Weights of a small GPT-style language model, trained from scratch on English Wikipedia: 2 heads of 64, 5265 steps.
MLP neurons of a small language model. Each row is named by its layer, matrix (gate and up: input weights) and neuron, and shows model dimensions 16-111. Each number is 128 + 32 x the weight over its row's rms, rounded and kept within 0 to 255. Numbers have three digits each. A neuron's up and down rows have the sign that makes its largest values positive.
After each neuron's rows, "fires after" lists the tokens most often just before its 100 highest values on Wikipedia text that the model never trained on; "fires on" lists the tokens most often at its 100 highest values on Wikipedia text that the model never trained on.

L4.gate97:132150141139093116150150153092161187134070140064128099117108124125134148135113142129090101109174096141117125151179087091151107131073087126128106097120128143096092093140137046117124084090122082177164085194112134116080068163155181128149153147106128193082138116131095078141115188141151172145
L4.up97:126104115081092108104207126168125149094070143106140149101105184141156129051141183123147051118154144109149128160137145171084095172105165107127105061060148113150105098121112173184119137170164157145132158126120114143169181100117180105125182158131146152124106134114106115141177155140102118156
fires after: " mo", " h", " po", " sp", " di", " Sp"
fires on: "vi", "et", "our", "a", "tor", "ver"

L8.gate399:129152107138139102141139167130119171108108150100128158168103163204160105153064105093130133117097084136121086120129112129143170094095132095061080161117185146145139190110122125154151072138122194129104190063118111141110137147166115199160156191136171112061149126185191184125099092105128091173
L8.up399:171131125135120131194186135118093164172151127119112178102138085139130136120068153172151122116137137148150155095161154126158164143063160100133166123129141109198128103133131147184109095130103125177103116145154153155123197134132108105125084170106154100125176169092108095172203129159101084166
fires after: " in", "-", "\n", " \"", ".", "=="
fires on: "s", "S", " S"

L10.gate314:152106149139118188099135171111106122068125148137133154136112176136187208173089083055112149119141132097080161081102112106140148162159141118136136150118081136103147141092094161148158114117166082129130132075128179156100124126134107145114146094073137139108163087104124188164154104160113138152
L10.up314:150073148156127135044175174137156204084157103054114141167167143083132119124127165111150110123074097108154150153118101122122069086221150162124207072158101043102212180176094201095171164136136100111086118162126126142121137122099152142134123174123079123113144088128126120067156110103084118144
fires after: " co", "re", " sub", " pre", "ef", "f"
fires on: "s", "mm", "fe", "ll", "p", "ir"

L4.gate156:100117108121098161158117117138097129094140120118124228162128121164206155165149190160086153079123060180100171079171083152131203095186138159102114148133055108135107117134095134152143157097096112122128048094112160157137152155135182120149139094118115197095138172171150134087150134070152136070
L4.up156:115150192122083134182082078155106121126102146190109143139128096140127128173091116173162147102086092091170130138131091067146111122149159118116145199088156133104115170126094098164199078110145108134117064175158139148151108164105156112154122116140104109160135179160084128071077187106118142109
fires after: " m", "s", " p", "k", " d", " P"
fires on: "ed", "ent", "il", "e", "n", "au"

L4.gate461:169116094088134141077159127087102103127097115147111132112103180098085159141116145101169134123181161141153180101118147112105114172076226153100089123096193120106102141098160142181184128131159160093125091200140115094173128153104123092126109112158104135111164116115160117086139157102170169139
L4.up461:188101109125137130137079118111078136121089132074138162118113087177114174105142100122148143135127137143106150090086131134125102080143081058161162121107148089169116142118146176128148164073133140144138202161117115175179157143183142025109128126125108109179107126114117160173224137143147143117
fires after: "cc", "\n", " not", "it", " sp", "il"
fires on: "or", "-", "ent", "d", "ed", "our"

L7.gate110:103113165145118089134140182151087108154098047123144175142086085125103151132166137140151160197175095143123132163147151169125210129156088155183120147074121128170142138087068150173156120166182133136132074102106082115137108096113148098144105149133142139130175091161102172096116112168114135151
L7.up110:151125111144154103112172077136138131127060201160057145131085131170152116123181150079142150114103106118142091076162063150134135130157191110111125162120149114162096206124108112074171093097094186118148031125102142108166128101105145125094066096111183101070153145171184096112147099130105161134
fires after: " ", " S"
fires on: "e", "al", "il", "st"

L9.gate155:170141120084230100122170167119108122147104045049076115144150139138150124111150138166050157126212135145063136115088111166168133087129170116108114110105110161095128114125104180133180174150096122120143136143160142113128126137080146111130080084144128156131093148191114148091150143117183138129
L9.up155:113134161150121151141089120091146077128138223095142115124153122090134145101084080102152137081152132109089118106116153146148174119121113163130103185171115113151125132145119158135152144112108079126138103127190174177158159130148080155091143180133096154170095202167062095151111138150112127142
fires after: ",", " in", " He", " (", " also"
fires on: " 19", " (19", " served", "20", " complete", " provide"

L7.gate81:165089110147159111167192124125116133131144136126161113119102167105118179178133152192202156116098110131138125194102156118147185027155134155190091118126121165149121104123130131137145130114130156108078170108128171086171141149138083155093132077126137104144139105183161146145148103091088149139
L7.up81:130152158115123116095089121118114074049170082082142092107156123120068152237137132165156137119064121099154123150166131141181161127105128122197127122123065142090206100150098131158129149113151104121115109180122166168094134129076126110174143147165131103126182059124101134110122099130089124110
fires after: "\n", " (", " \"", " met", "hi"
fires on: "T", "ho", "o", "w", "O", " part"

L8.gate115:087112112133138171104099112084134019179114130063175160130075118180179110144084108116113109107111157159101131107097196089173049157140152178145143142134125135105128181174160165131189162098151131129124131143124140085122159162098096122162112148140169116129130127127152166128122142127217168113
L8.up115:107162113131174152183100130155090118129134153098160132104143142120156129124102138183113089147121130089131153204133129137119118152142107167164113107068115138186141115069158113089172121129095145140082173204159142158096101094161126154119054105113162156112156137145138159168171102152128124064
fires after: " a", " con", "va", " A", "mar", " p"
fires on: "ri", "cc", "tri", "li", " di", " Pri"

L7.gate483:166114124126112112115105119088180159102182111100148188136116107129209126167154151121170091120129125151168133126082171174202107120150156131169159161149126159137145203189082130113121146121093159144166146159129158055126093135139152166115100152111158147125111184162118089169101139134133162137
L7.up483:116139102095142163086109107138145141138174100055137093126102186117089123128145125148115130172040078093154134151086164157126169133062135120088142123136112132117088054140170087156146088156170204150211169119090087172112107136163149139149194159085139118114121123179100175079127082132184153123
fires after: " ", "s", "th", "br", " S", ","
fires on: "li", "ough", " since", "qua", "ri"

L7.gate214:161134150104123113123068131154105105122123151148147134094110117071126137143049140111081151136108123128139064099144146110152104168112177162086119138160147078146141143076118191174196142125134167106120086155155214100096094097126081149184133165169102119114182108146124140129089115127175117128
L7.up214:126084135187097115121130109091168140093107195096104118081129087064133095093152111108114121143115069116137147120128107119176095083121153092073102141140142065110148100195105112144157184074147139199117073138094163129055116125128091107146125138133156107166189124048118135079144077082149127145
fires after: "s", "ho", "th", "c"
fires on: "er", "we", "ri", "c", "tro"

L7.gate196:134092158220119098077092104114169122110104090106123154064124153129143090104134102115129118102122176127177103066143139067150109136150117114126078080168125130141145157121132089168065140137183111094190198144112183093179047077196103116176140172133126112086126129102157098096144115165131070124
L7.up196:075138160117147133100140060109097108144120126093159113162138181126114113180113054116163159122110113093056116097155121187147151086110162094103145115138139118123121098127081134119088117097109159143169199121124167114194097143145105065152076144167184086064076105084112118107120132103135212091
fires after: "s", "ur", "al", "ar", "st", "l"
fires on: "er", "la", "ve", "re", "ri", "vi"

L9.gate26:118128116101156072123119146089113118114132086134133161143104144132107111173139124088093136121163073084141160074145098129085083088159110150029185229145099143185108073128087094104120023081102158113131082125092105153097119142079097158117175123113161138146130148106107184150153112095109094123
L9.up26:123128215139121130140146194086135192167123167159152122124061149182096149155162074144122128130157204086080102080085076114177130130128181133158131127146121075090195130060141123156125066114112094145114195110106121135094185103131154070105067146071115089100134071128143092089130182117194160131
fires after: " an", " con", ".", ",", " f"
fires on: " ", " for", "s", " For", "r"

L4.gate364:137100248074139119161156142113104097148146139116117116096100141115170107141127135105100113094076146113122077136138107134124110078114102170116138089164151126116121155156136166124098131078116117111152107117076068139082167100149146121117129135147104185153145157194148171099123180144131198171
L4.up364:146131032113150164099107138132076100075109164155161085190187208188130143132151132161150107158125104148099061112150092122156095151118106150151159115115087106161155153169117153123129123121133140094097090122088137127161129186123095177064115160120149150130138108137132155138115137141116186106
fires after: " E", " La", "A", " A", "E", " O"
fires on: "n", "u", "r", "king"

L7.gate184:138152102129109138131112142140115147166084101108142141115135185094088155108112147153139076105142157152145136114149101168176154096125113155093095142145143221128133149172058088180178072128145117158150125127160189114154179162151192146162122160131069175139124103134169080163165166117150127096
L7.up184:050144132114182106137129159086154075122111124177134104145097097093086107092153175110114112159057210155137155137145139080142123112111113166125078088098136136137044117109107114145074110075134128165178160144135112106142113165113122164125138152197095123166094127066066141118118148109106134112
fires after: " ", ",", " con", "s", " Con", "."
fires on: " as", "te", "ta", "s", " 19", " As"

L10.gate154:103099111120150092107168135166131154171153111076121100116129146099175090037148163152144141163117117141119082155163050192202152063159137118111057104162120141063104176132143144078174136136122113164130111187205163120119118095102141127144019138150090105154167095136082121111155142136146186102
L10.up154:127093227175124078163127183096113101114108142053152154118124098122132057165120076121084138045123128090172081130091073167104125134098100116105132122120143070092113151159167183140138142106134200157156135116167147079147161159161103144144098181166101094153121134070150101163100208143107137211
fires after: " in", ",", "born", " In", "In", " from"
fires on: " 19", " 18", " (19"

L4.gate219:145087131186086173159145159076197136181138096114095092144106096094156121129179101087126115158165115160175153151118124078089158119124151200167151112109147122125127147157088108135188092124122149153143150134129153091106093102135133119150097143092124118144140110166114179149113199184126082141
L4.up219:199154104138127137165118103116134105068135112152118136143132141135130124144097100114098153121184135125132085081130137122141088152146144115147118132171182111118139122190148146166102081166161167198024173156150103106122144149133180105117106099171155113106098144106125057142181084171046153133
fires after: "s", " S", "f", "vi", "us", "od"
fires on: "y", "ic", "val", "west", "ine", "el"

L4.gate68:112129105181132099122079131132089114063158135180085139162136125111179085122173189086155139190138112087155161148101155105068076096147166135037095162122092074191073117092066154137136105132097106135187155103121125141095112116125104148144136105149112134134114084179172172126094112201144101150
L4.up68:175126184073056125126101126169107150087149154100136121167131110113114134118080098132081130173095119112151093087105146091127091143084129120151114074181150130145122102173136081140171179163139084148096120111194111093108148154118125117163082137134128196142148133147137166173115124103086121087
fires after: "re", "e", "write", " office", "li"
fires on: "r", "am", "n", "w", "mon", " of"

L8.gate325:175138130137111154084122154061148191081129186105066192072121112101124061162127115132080138148111114151087112071143150188125098139114070179130114145142151180120110135146139123166124106153170188125103191110127171131155085155163106073131112174087146141103140168074152108165089143153091118138
L8.up325:094183122133142135135164101155106113135182113152127203125104167112169121182111143144154068126115149124148164145142140082195132158093115163121119157135130162103141114137079143158133111184096126117117146174122120119133147095124149066190172131110132117138179158145161129114143183077186071181
fires after: "s", " S"
fires on: "qua", "c", "im", "co", "ha", "equ"

L8.gate258:185086108150138137171101178161120139186147142124103177130120129158098083127130082128068175149101065135054117205137141104175092190116068210156114129113179139135102146136127144152108144104104143094134202088170178100096129103102096113113211117175130110204144134080157141128138141082081113142
L8.up258:156105125128137125167154172199121121143094115154133109134148031143131165144117126170115187176136140177112132128114106114110128144124159145149108027144137096085160083090146139120154129215135080101138101138132115094154132111157162227182152136097094162099066138093127153075142139135139128093
fires after: "it", "vol", "ci", "tri", "er"
fires on: "u", "bu", "d", "ist", " result"

L4.gate451:070153196128087096128073138123124134118093092113070125153127106112169154134128093165116136084113124137185129122124111112161129080126125134152087081115167105153113189162086110062145148097127111140076124110116152136131103112156083197171107124115127129080135182079172130044207101205068114115
L4.up451:160147109062121093127104097112119137166191127148141144050110109089158111127127130095087121142122095112118094179107070079083080128119110195127172177129154113230130149069141115149077142157117099130157095035152069131138145144158101137132111103085128117140090138136127135133120206084182110095
fires after: " D", "ur", " I", " Australia", " Na", " Africa"
fires on: "on", "n", "me", "re", "ban", "rt"

L7.gate40:085162140178121079172149165113073158151110113161099128075123101190208139095139224117099126188145201117118180129138143146145173136128236132105156185133178110088124121122140159170133078163140084119147139100108137138165168134141095124128095153170119183145107148119146105175108127108133107134
L7.up40:102133110150131146102108085066137141135165121132149169096142120129137072073067164162130085207071069126131137163163142118127082083115117122098103094187164114122095113172143032138191105087100063110155122113094097095062126134120187142127133107169153154073152098125165119118152099124114130124
fires after: "ri", "le", "te", "vi", "na", "re"
fires on: "e", "et", "ly", "end", "ke"

L4.gate225:133120148121159106104148139127109213129113121185073115159106177114121145157118109135109148080157127129165128145082149139185117100127067172137176120148112144115140102122089091186126166130142098098104090140153177083117098098095086143123123089097120105135094124133125120153141159062089119091
L4.up225:046101142132122127166093104069183147070111152098150125117068112142139113136117152121150159164168177111151157053094146165105128094149209115144151109117123154107128164135136121122176090103121170098129147084201119154096129124158146132130069089144129129175117165039109115101113098095122133125
fires after: " d", "ad", "ef", "fer", " f"
fires on: "ra", "ol", "is", "van", "fe", "red"

L4.gate18:142108198113168110105089128105086162136137049094109120152078166092171114112198016122107147100093126183090139105198091121162106068098132099080122151121117157086122155073117114198110178100154108108138069127168148114099168094121189129137112143122136153167084165129085125151162103097105071101
L4.up18:123066086138166115149176102138197117146103181094146115132164113176111089141085146110142151073189109100082132126148125108126105162129113163109133144105115101147132122094102193133159151114093113147120073086144043119152128182108081175175090107146165138105106133142122082149147161049155098116
fires after: "st", " in", "gu", "ad", "ef"
fires on: "it", "t", "van", "an", "fe", "n"

L8.gate39:095075123097123167071131201103129148142075108142165154156118127120120114134103115095132058128141121121154120176165134176175087128165138138050201137163175134071096129101143148124141119173115101115095213196172162165167133122156107156122147162161172135116145163087125165150076164130174135158
L8.up39:168125143126080118108070074139087086107137104168142134126099162157164141160117134096097190111125160087125166123180174121122122131145109056095151067086119117113145107133122066124187139178143160120161162202108128095127148088144079118161135151110131109120118157113132237171157118077094083132
fires after: "d", " con", "cc", " dis", " a", " sp"
fires on: "tri", "or", "ing", "li", " Ma"

L10.gate249:100182152142092144147162170086080104143155137168121102126145130166119109068100159156132146108171135125084145129089134125082125112148142128119095088170173097152146151141175151138158073116133156165141092152105140158161123125166219120151143133156076105122214153077178129145126153145124168113
L10.up249:173100200179110138188178111112133053119168139172156210119093130185090177158126179149168119097135071163087117139119170086108130184063075072108137151131113124110155162150101080127158131072129155096110138166146112140120125107099173091155156089124131161138140143092154128140147107129114186106
fires after: " |", " a", " with"
fires on: " "

L4.gate145:074064112170119109078084113168072075127142089175154142089072150112140092149125139149101123110084104148127106140142174204203182093172089122131128164137141156094073135114119149162090117155087106108124072147120141079086090118111139157111149106097133045100150153179103176116115113104136068090
L4.up145:093149141168144134101197131130111173162119144031106168102135093109135131111124110149083133146081151122118136054146161132125118154127073160086141126083154153109114167131059055148163093124084167146145069130161115171129123106113164109049124090107106116109118107141110123131122053060163134095
fires after: "k", "t", "s", " K"
fires on: "g", "il", "al", "w", "ick"

L6.gate468:158127110125148101107110139171155162116112120116084128160124126133171154098176165150153108201135118176138192101137092116138151165146136108124167064152102158110195111099142135066128080071126085137150069138123159129090158108128089165123173127112106110159151145165141146203143155178090115102
L6.up468:195153135121097149096129091074142145160156119155190096109122144145157044145081150228128112119104109101135103118139188164168142138106127103132117116128143104153116125093150105086087102122100041129145130090134093107097121033141139072148165143150125134118108114150092135095100086102095180165
fires after: "0", " U", " co", "1", "3", " It"
fires on: ".", "s", "p", "en", "u"

L9.gate390:151153130166124104115058141144116196171089118179110096129096133164098163103139126122122097092146158109161139160143079133135105123159098074151125164092162195107097132155139133129149162129158133150113139136093101105147102114151104165147169175130119117083143085124107127207105113099114142091
L9.up390:142064166192118139127136173108142138137104125117090152088127097123158167097098095150094141157106120117110088140168164182138147157152174115071146200128143111145136146097135165034155110079098131146097074097117119132149103108085175154067140076099087138122090186044110086159107110123115128056
fires after: " ", " the", " =", ")", " re"
fires on: "ne", "\n", " first", "st"

L4.gate106:177108145116181111185133077130122171143139117168165126085138152108159093146123129121170106182130179114114104152124154119102112076197092074115155156088121118116197143101113103148131075113149123119086088139101200149148128145115184118150134131133036144125153127160127148129144093142173121182
L4.up106:115152119142098087092107161125098116139092076113099133109096144147150151134189102107154169107092143148115136113162099124121118145068134172096143167111134168098124151083130070060121103128100130089146176093150146151140121087056145118119134126114076144119141154176109141143088132142118108158
fires after: " Ro", "an", "ra", " f", "la", " p"
fires on: "s", "sh", "i", "ig", "j", "e"

L4.gate10:101105151164089094163110058118149170136155152143122176167101115198115091161105130093144126132126120164081093146150097143145140105160141072118074153189159182130104158186182126139084084046146107195119127120056149090123113108102120146133120130125142110069139131125125125145153123131159141119
L4.up10:173081185134139167173112113127172172108172142083132113104153184168071138137127131093143159116139117071181125098126099178055104142108149118142166121113107168172137158087140098131168092078120148118123106104107172115131149115166074112123132143172160154115146092138176204067168164177083184111
fires after: " \"", " ", "\n", "—", "-", "|"
fires on: "N", "V", "n", "W", " V", "y"

L6.gate148:101133127102180087132119113143111124106140144140101066082109131133090134134126149130069165111191152145140047167134104100110150155113101126097059132124178138117110156149146104114096057153068078173132075141133162170148138096127078102118198082140108119111105165143098121129186146103091093165
L6.up148:169098113178164132233124155138164000109149092165139098188083163130141126177145103146126150103143143189067117106089078166112103131144142136181139109143156093134115094113144128169169102106106112115107132133095171158104117080136101126184106082122117109134158106141096088125088099116127097062
fires after: " |", " part", "on", "n", " No"
fires on: "'", " ", "ic", "che", "."

L4.gate430:138114159134118112130121042107126082088125135166092141134178123138093076152169131184143166110145093161205156140113089151122176116119139123138155157111110110129108098161161128178104161157152107109147171058051186120155085165065099096128150130134153155128136176101139186177097158176089130113
L4.up430:122111096124110098110185163116144111172114153161145188195156144120117041150119105064134135174161139130117082124128098205148068127185125148132162142104103104180121112110150128162103120174129144117110105112128148114140108129122134116130132140150111127134110132183095141126112119119105143114
fires after: "==", " Di", "===", " Me", " se", " Se"
fires on: "s", "S", "con", "P", "c", "t"

L4.gate57:138068139090144107087120187098130135153139126159147094057146154121128097135176138138172103075169151151115131105176158102130123169092090141096119114140105073117141137050154116199105166113142129159153104142181146094081112112096117134124132123078160161143134080086092110176113144128180175086
L4.up57:118098170120016136128103109101116151137059132172077150137137193115170096126113165115048126161136127089140133124158128132130108087176135096075173134108058101153106116098098143175130107074138129111086155058173097065138149085129146104130148123079105098125162156124172064102090102049171109211
fires after: " comp", "ce", "ef", "er", " fa"
fires on: "et", "fe", "ne", "il"

L4.gate446:143105107119141126109152080126119203179144142099134179155133125106113138090172110103159081188148109141159129099126100076166143137123137165152105143135199127114214184114100189162179125111101136132113106074165145140089083101123155148121122089171098191053103105119105128142141154113125118136
L4.up446:081095097104149147140160129159144188191184100133127178100107082155068096135149078112119102107088077095142156118134131101206159115125139123154134158116119126132179116206142127116057152091127133131128136138177159111110143067105098182132071161134168071181151139132113140077153140155144142105
fires after: "s", "c", "ec", "um", "oc"
fires on: "ca", "la", "av", "er", "ut", "s"

L8.gate192:126127128145128135103125063142140064139180214128110140152161128141134095127160138144107151118163107104097189116155166124097160092122066150185179121104096155138127083114147136144156143043052123137087154102137099137115126132147111172126137142123149147082156134153156159133116141113121154148
L8.up192:147132136090206122093127099151175104126141094124166107112146149166103178168165149092184097132124127090137093123104127128160123168110117129153152134076157129126206043141116099120122148136045177119126112146122131102067132141106136166146098132118152148155148157131141126060124045054097140105
fires after: ".", " B", " Ch", "M", " Me", " O"
fires on: "t", "et", "amp", "p", "f", "1"

L4.gate424:090156172083156119079131088141123174130132097110190140196112122163181197151083175128153103142097122146088096120159137114115106102154110120134146086123087159043099137116169167147153125154102127095153193080101123177126150151100143102124128140153117094181127152099127121160130046126092094032
L4.up424:046105111144160124160123134125172140147122182128133116106090196119192119127134128168159119204132063101108169065175128125079118139178102142195125144124090086172155157130151126127093103111160132153089147112159175144181132123147162124144154143094155107196147158156135128155150080173200159152
fires after: " La", " Da", " Wa", "hi", " Th"
fires on: "w", "y", "ch"

L8.gate281:163113139084081135087145159104133090146099116151115134164148168129171086115157119040092138096134151146110144154120110113149125121113122075123105065108089070151060156128154149080139107099130107114153108131180155088117112117148134140164056145115174117170168172103071138123144174149091117157
L8.up281:138099115121180141138077177104163130150137107100132114179136190116131130131128133131171190107122171053148123114139167119041134167133113124191126130157155167076132105135101098055076167098097086115152036098102171133150097225179140103165123163196099084146131161091090098121052116180132192142
fires after: " In", "In", " in", "P", "|", " ("
fires on: " 19", " 18", "ro", " ", "op"

L9.gate295:112167111105085144173151139125169086087144117116115167085109103121105187138112127147192170126099129159145154098155098071118174091137112158137134125148137164087126151140093168127151190175116117102086130042176130092173113137168143131153158104085168134091132148115085118148061147152118067126
L9.up295:161154140084146092130143106150106195093121116101119194107109140133155167136097147168140106105096148107133100180084127159092120131088099197114154208136118147081156126123137175146148109144155124127140120147125073086146138102090136036084152138091229129153118146176121172131126127132144094086
fires after: "s", " S", " Ch", " Ta", "ty"
fires on: "ci", "co", "ce", "ine", "p", "o"

L4.gate386:142127140151108188075133135104166109143101155159207129157161097136174163136222154173113116147108105127107148130182142132125134152086092205145124128046113149094117128137134163175189156100163122163124144148149158204103106160159114145162144167165101060107165150118193093168083098113133130188
L4.up386:134129153124118143157152132146145091082134141099092137066159167127101116189104169124174066178107138164130131070171112121157123122157089158168062120059104118112119166138149158199176144118147138099168118104132071106111185098094132133124161153124143082141115084109121138162139154128169152154
fires after: " to", " T", "f", "t", " f"
fires on: "im", "ub", "o", "ge", "el", "ed"

L6.gate253:146075175148152126117163107129154093150163133169140183170126099141103159076130143187146147079128165165070144092150109079115160054118159167117095126132140181138111121080208099153138144076114155130137133138152107115126105148081137133094121095146055152174076136207121114133109128123104137121
L6.up253:145091146105129138116126112125079096142169137095159145149145105174126181137117128129154168084089144145106176084121105130141093121136170175221131084181118102144195096165134101155200134073084176206149121104094169170140143142149148151109140154135117174161074120128143108154074139120089140102
fires after: " ", "us", " (", " Ma", "'", " place"
fires on: "t", "e", "b", "d", "gra"

L6.gate203:079102118174171071132097114129081177082115130109127108202159117149163064097097142206113106160209095159148146134075150096090104100110165156167131151144114117161099192132075111126117093139141086114170147141108114137141120164145151157068126135147154108104092145113128066089144113129103099123
L6.up203:103155106121113109148130097148135152169144179106197134108087084153136093127169130119139106167176118075138156132099182151156077165090122120123092143101134184066115116105150132074150127113178106128152157089206096149163178191127120134149111185097098153150090102140084165104118131156131123148
fires after: "e", "house", "ig", "write", "ad", "ie"
fires on: "h", "r", "ign", "n", "val", "w"

L8.gate504:128116125094127100091150101129134174059136174142139163084123146153137130188101179122144110187145188132147093127137127104073089142167050171156119213117188146162100132121175165114121180091133133074073122102105188129167120147132152150103142131144102110118106101085160107152112105124103091055
L8.up504:122084079070146088035109151127127164149097116115104156173184147174150152183179096128161091148105181147156140162134116132124122140128138148120130164086144045111117074163096103143146107090080128104164105089093065124148181139127140131118125088137142147068098070077142127080133102102162180198
fires after: " ", "le", "di", "or", "na"
fires on: "app", "en", "vision", "o", "pp", " comp"

L6.gate196:186072125090142130169186121161128143164146031044119106074152100101184127099156131162100170136210108134165150110138089104145121120179113160127093099111121159089122143123153113114122077113155114163085131100131100116109052102180093025197106142112084108112120120100148090112113155147073156112
L6.up196:106053157110154079142095102160069096141128154158120142134104089177086111126145152164158108081143147174127101163133122139165108128090094148049115146122113189085131219205124178130177109104122165111145126105041057150120115202125074172124125165125110085175111092133117168190102136085178146170
fires after: "hu", "ci", "t", "qui", "vi", "ment"
fires on: "al", "man", "ent", "d", "ce"

L6.gate433:107129092141107128184206100157106194113166047175136074084079129112103108175058148102049114144149087129151165152152128078134222102145139111130107124142117108147117155150111060121109110164109104125083168087143109132156108158124152150154073151137067104152114139103111179155137112143168136102
L6.up433:104157129140123150130105131120175191154086139186157158134150093154149172085151135154148133165123183106151116082154097160135069154151101133108121105119140095095217093159091102127124143112109092098133126095201098144123108067137137168117153136144099155084180109138044103132129156128167145188
fires after: "ch", " count", "z", " f", "ph"
fires on: "air", "on", "ri", "as", "ill", "y"

L4.gate20:163128090162144124142120087131154119165096060086135121087093105101139125148069133132180135100105118127094159145170143203138149108184116159143088170087135104179133099156127147152060114187093138149182123140170154085181080152053131166097123074104143159121142129128075140131166110110134147048
L4.up20:180126124072122179187113173105064140152059101112120165105156143099061189076136078156140145126138114103148142127123168156147153153117163122132161169098165125125135116171106173128113102118156113099131176111129098112149148086098111183104151103118151086164184174150204149125190131120205159081
fires after: "ab", "ub", "ci", " Bro", "97", "96"
fires on: "l", " |", "il", "ar", "p"

L7.gate122:126112104137093104117157165153124151157107083080190116154153117193223167118189103101167121147155130116137149112125131155123145094147125156160145082132117111089146209160155152085183124110103141137197121185128125090142195056127132123154140167094135121119113158174074064137186116116097106177
L7.up122:121046098112185105121107073163156115147140083124148174121157110132150128101104123129114130083125123137114127098143109131146132125144130162170104176133156126125120067124112064114103118087095187095125138122134178156193149163080159172102121217126088121165067129120142121165123108153115119119
fires after: " de", "s", "c", " De", " pro", "p"
fires on: "s", "ol", "re", "av", "b", "d"

L8.gate22:176129120059080121095101086074121116092147089066085150147141216113145117128103113076150116113109145143108160156168145093175086099091144134129057110159112041120189110144115152195093121114098122137101187198149075145146100126191104146166158140123112141076103142161156075169187126160102132124
L8.up22:129130125138115109158156136141153100133096103155060163103117074101145161077099117122118114137183175111152096137184172131156109126099102113152062140130118094126207122108150139127199135035048088167116133136137142156166165140133090091118144107074134121142116185183110136135141156092135083088
fires after: "app", " re", " b", " in", ".", "s"
fires on: "ro", "di", "duc", " F", "l", "re"